{"n_layer": 10, "batch_tokens": 65536, "steps": 6179}
MLP neurons of a small language model. Each row is named by its layer, matrix (up: input weights) and neuron, and shows model dimensions 96-223. Each number is 128 + 24 x the weight over its row's rms, rounded and kept within 0 to 255.
Before each neuron's rows, "fires in" lists the words (lower case) most often at its 100 highest values on Wikipedia text that the model never trained on.

fires in: "war", "world", "national", "labour"
L2.up104 [122 148 124 106 155 101 157 129 113 113 148 130 112 119 130 122 101 113 143 142 127 143 166 104 155 111 126 154 129 136 121 132 118 111 123 161  80 156 111  98 167 168 117 112 107 150 185 148  93  91 135 113 108 138 106 139  85  99 152  97 136  71 122 136 111 155  99 170 102 101 146 136  96 108 147 120 145 127 130 160 123 103 123 115 179 108 127  94 100 123 117 149 162  95 129 115 108 147 137 108 139 143 165  98 121 100 150  89 127 146 111 135 127 102 144 125 132 118 160 103 104 129  93 125 150 153  97 100]

fires in: "may", "ahrar", "w", "maya", "shares"
L2.up487 [108 140  90 124 129 119 154 151 151 112 114 125 135 120  67 137 112 133 154 146 160 141 156  94 148 134 130  80 109 153 135 130 109 119 130  99 171 115 131 120 158 110 150 127 104 171 144 125 139 130 165  85 137 100 139 106 162 116 123 111 146 125 129 148 129 142 136 198 145 122 122 130 121 158 115 102 140 158 121 100 128  84 108 128 123 109 140 121 132 122 161 160  82 142 131 104 116 135 168 150 102 147 121 148 155  70 101 104 159  71  99  87 107 153 105 130 168 152 122 110 134 138 114 157 127 128 107 119]

fires in: "president", "members", "students", "teams", "representatives"
L2.up1057 [144 176 117 136 138 122 154  86 140 199 163 136 132 138  60 149  96 142 127 138 116 124 121 158 135 137 138 148  78 171 139  93  81 103 101 125 144  99 165  96 136 122 148 119 131 115 185 131 140 152 143 141 128  88 102 151 116 138 164 119  94 105 129  70 110 156 125 172 128 117 147 139 139 139 164 144 176 124 146 129 158  84 160 158 131  97  84 151 132 160 116 132 117 117 107 183 139  96  79  75 159 118 128 119  90 103 135 111 129 139  83 114 132  94 123 138  85 118 149 135 157 121  97 131 128 141 133 138]

fires in: "of", "on", "into", "from", "in"
L5.up770 [111 117 107 132  72  94 125 103 171 157 125 143 119 146 130 118 147 118 145 129 150 134 113 137 170  84 117 128 120 139 144 126 133  96 146 132 148 155 116 105 130 150 160 131 100 164 157 131 133 154 189 140 108 129 111 115 172  94 166 111 120 128 122  99 166  91 102 108 183 111 121 123 128  83 144 133 140 102 124 112  99 156 171 100 149 139 139 127 123 118 140 140 173  83 131 115 170 107 133 118 130 112 123 129 122 120 165 105  95 126 130 100  73 185  88 111 130 106 122 118 129 140  56 105 116 117 152 112]

fires in: "role", "town", "tko", "city", "rou", "durham"
L2.up330 [130 110 183 122 131  99 125 166 165 124 150 111 160 146 124 101 161  99  81 132 116 107 153 128 107 134  97 129  87 100 153 116 109 186 103 108 106 122  77 115 146 149 132 104 132 115 142 120 122 104 131 102  89 125 106 144 135 153 150 132 116 134 119 163 150 173 138 103 129  97  94  97 116 141 125 147 117 131 107 140 129 176  86 126 139 146  95 127 101 154 112 103 105 122 151 117 104 144  99 161 145 106 126 117 130 150  90  98 115 130 103 161 109 128 122 146 152 113 117 112 134 116  94 158 124  94 106 159]

fires in: "it", "general", "item", "seraph"
L2.up892 [109 130  85 139 172 164 137 205 124 111 149 117 131 164 117 113 110 122 131 147 139 163 126 134 128 116 117 171 128 144 103 129 125 150 146 103 125  98 176 144 100 116 139 160 154 107 102 104 115 147 114 119 122 128 119 163 154 142 150 128 114 145 139 156 122 199 113  83 104  98 121 105 129 147 155 107 139 134 109 121 175 136 157 128 113 141  94 142 145 112 153 100 159  91 128  76 114 142  97  51 126  94 129  90 123 130 137 113  67 112 114 141 144  82 148 111 152 149 128  81 127 105 158 162 110 166  83 103]

fires in: "television", "football", "league", "story", "newspaper", "murder"
L2.up370 [ 92 153  98 140 132 128 103 117 140 128  97 115 147  83 141 146 153 133  86 135 144  99 121 148 129 119  84 145  95 118 106 143 116 163 161  80 135 129 155 142 115  81  92 123 118 105 163 151 125 106 133 192 142 148 120 129 151 146 130 128 119 128  76  76  95 124 105 121 146 139 134 117  86 141 166 130 191 121  83 122 127 118 125 110 161 104 149 167 164 141 170 115 142 136 109 155 116 130  69 103 167 107 118 168 129 146 151 121 119 154 111 160  95 113 183 142 162 138 171  90 140 124 109 114 137 128 142 134]

fires in: "second", "new", "seconds", "07"
L2.up419 [153 147 165 122 126 135 129 130 131 146  81  87 140 112 105 152  81 144 105 147  65 122 126 101 114 136 121 112 118 164 112 167 118 121 157 105 146  86 154 118 148  82 129 130 136 146 141  78 128 138 171 151 150 110 139 157 138 153 116 134 116  94 147 116 104 147 119 170 173  92 126  80 130 123 110 144 126 140 124  88 138 127 131 144 112  80 176 133 120 120  93 123 123 121 112 133 129 116 118 112 122 130 160 129 114 128  66 127 126 113  89 147 142 141 155  95 117 118  88 133 104 139 111 114 108 113 100 119]

fires in: "san", "saint", "st", "santa", "lake", "la"
L2.up703 [112  78 130 152 123 127 138 133 125 124 166 129 145 124 135 134 165 117  82 122 148 126 119 106 155 125 149 155 119 117 136 110 149 157 140 115  94 141  76 147 126 131 119 137 159 125  96 162  79 148 101 151 125 139  77 112 114  99 159 137  88 112 148 122 154 109 153 134 115 152 111 139 157 133  98 112 113 138 134 157  97  75 128 116 116 129 151 147 140 139 115 132 112 100 148 167 100 142 122 159 139 146 109 114  79 173 136 130 130 149 137 144 134 103 123 113 102  85 121 102 105 120 131 127 143  92 165 137]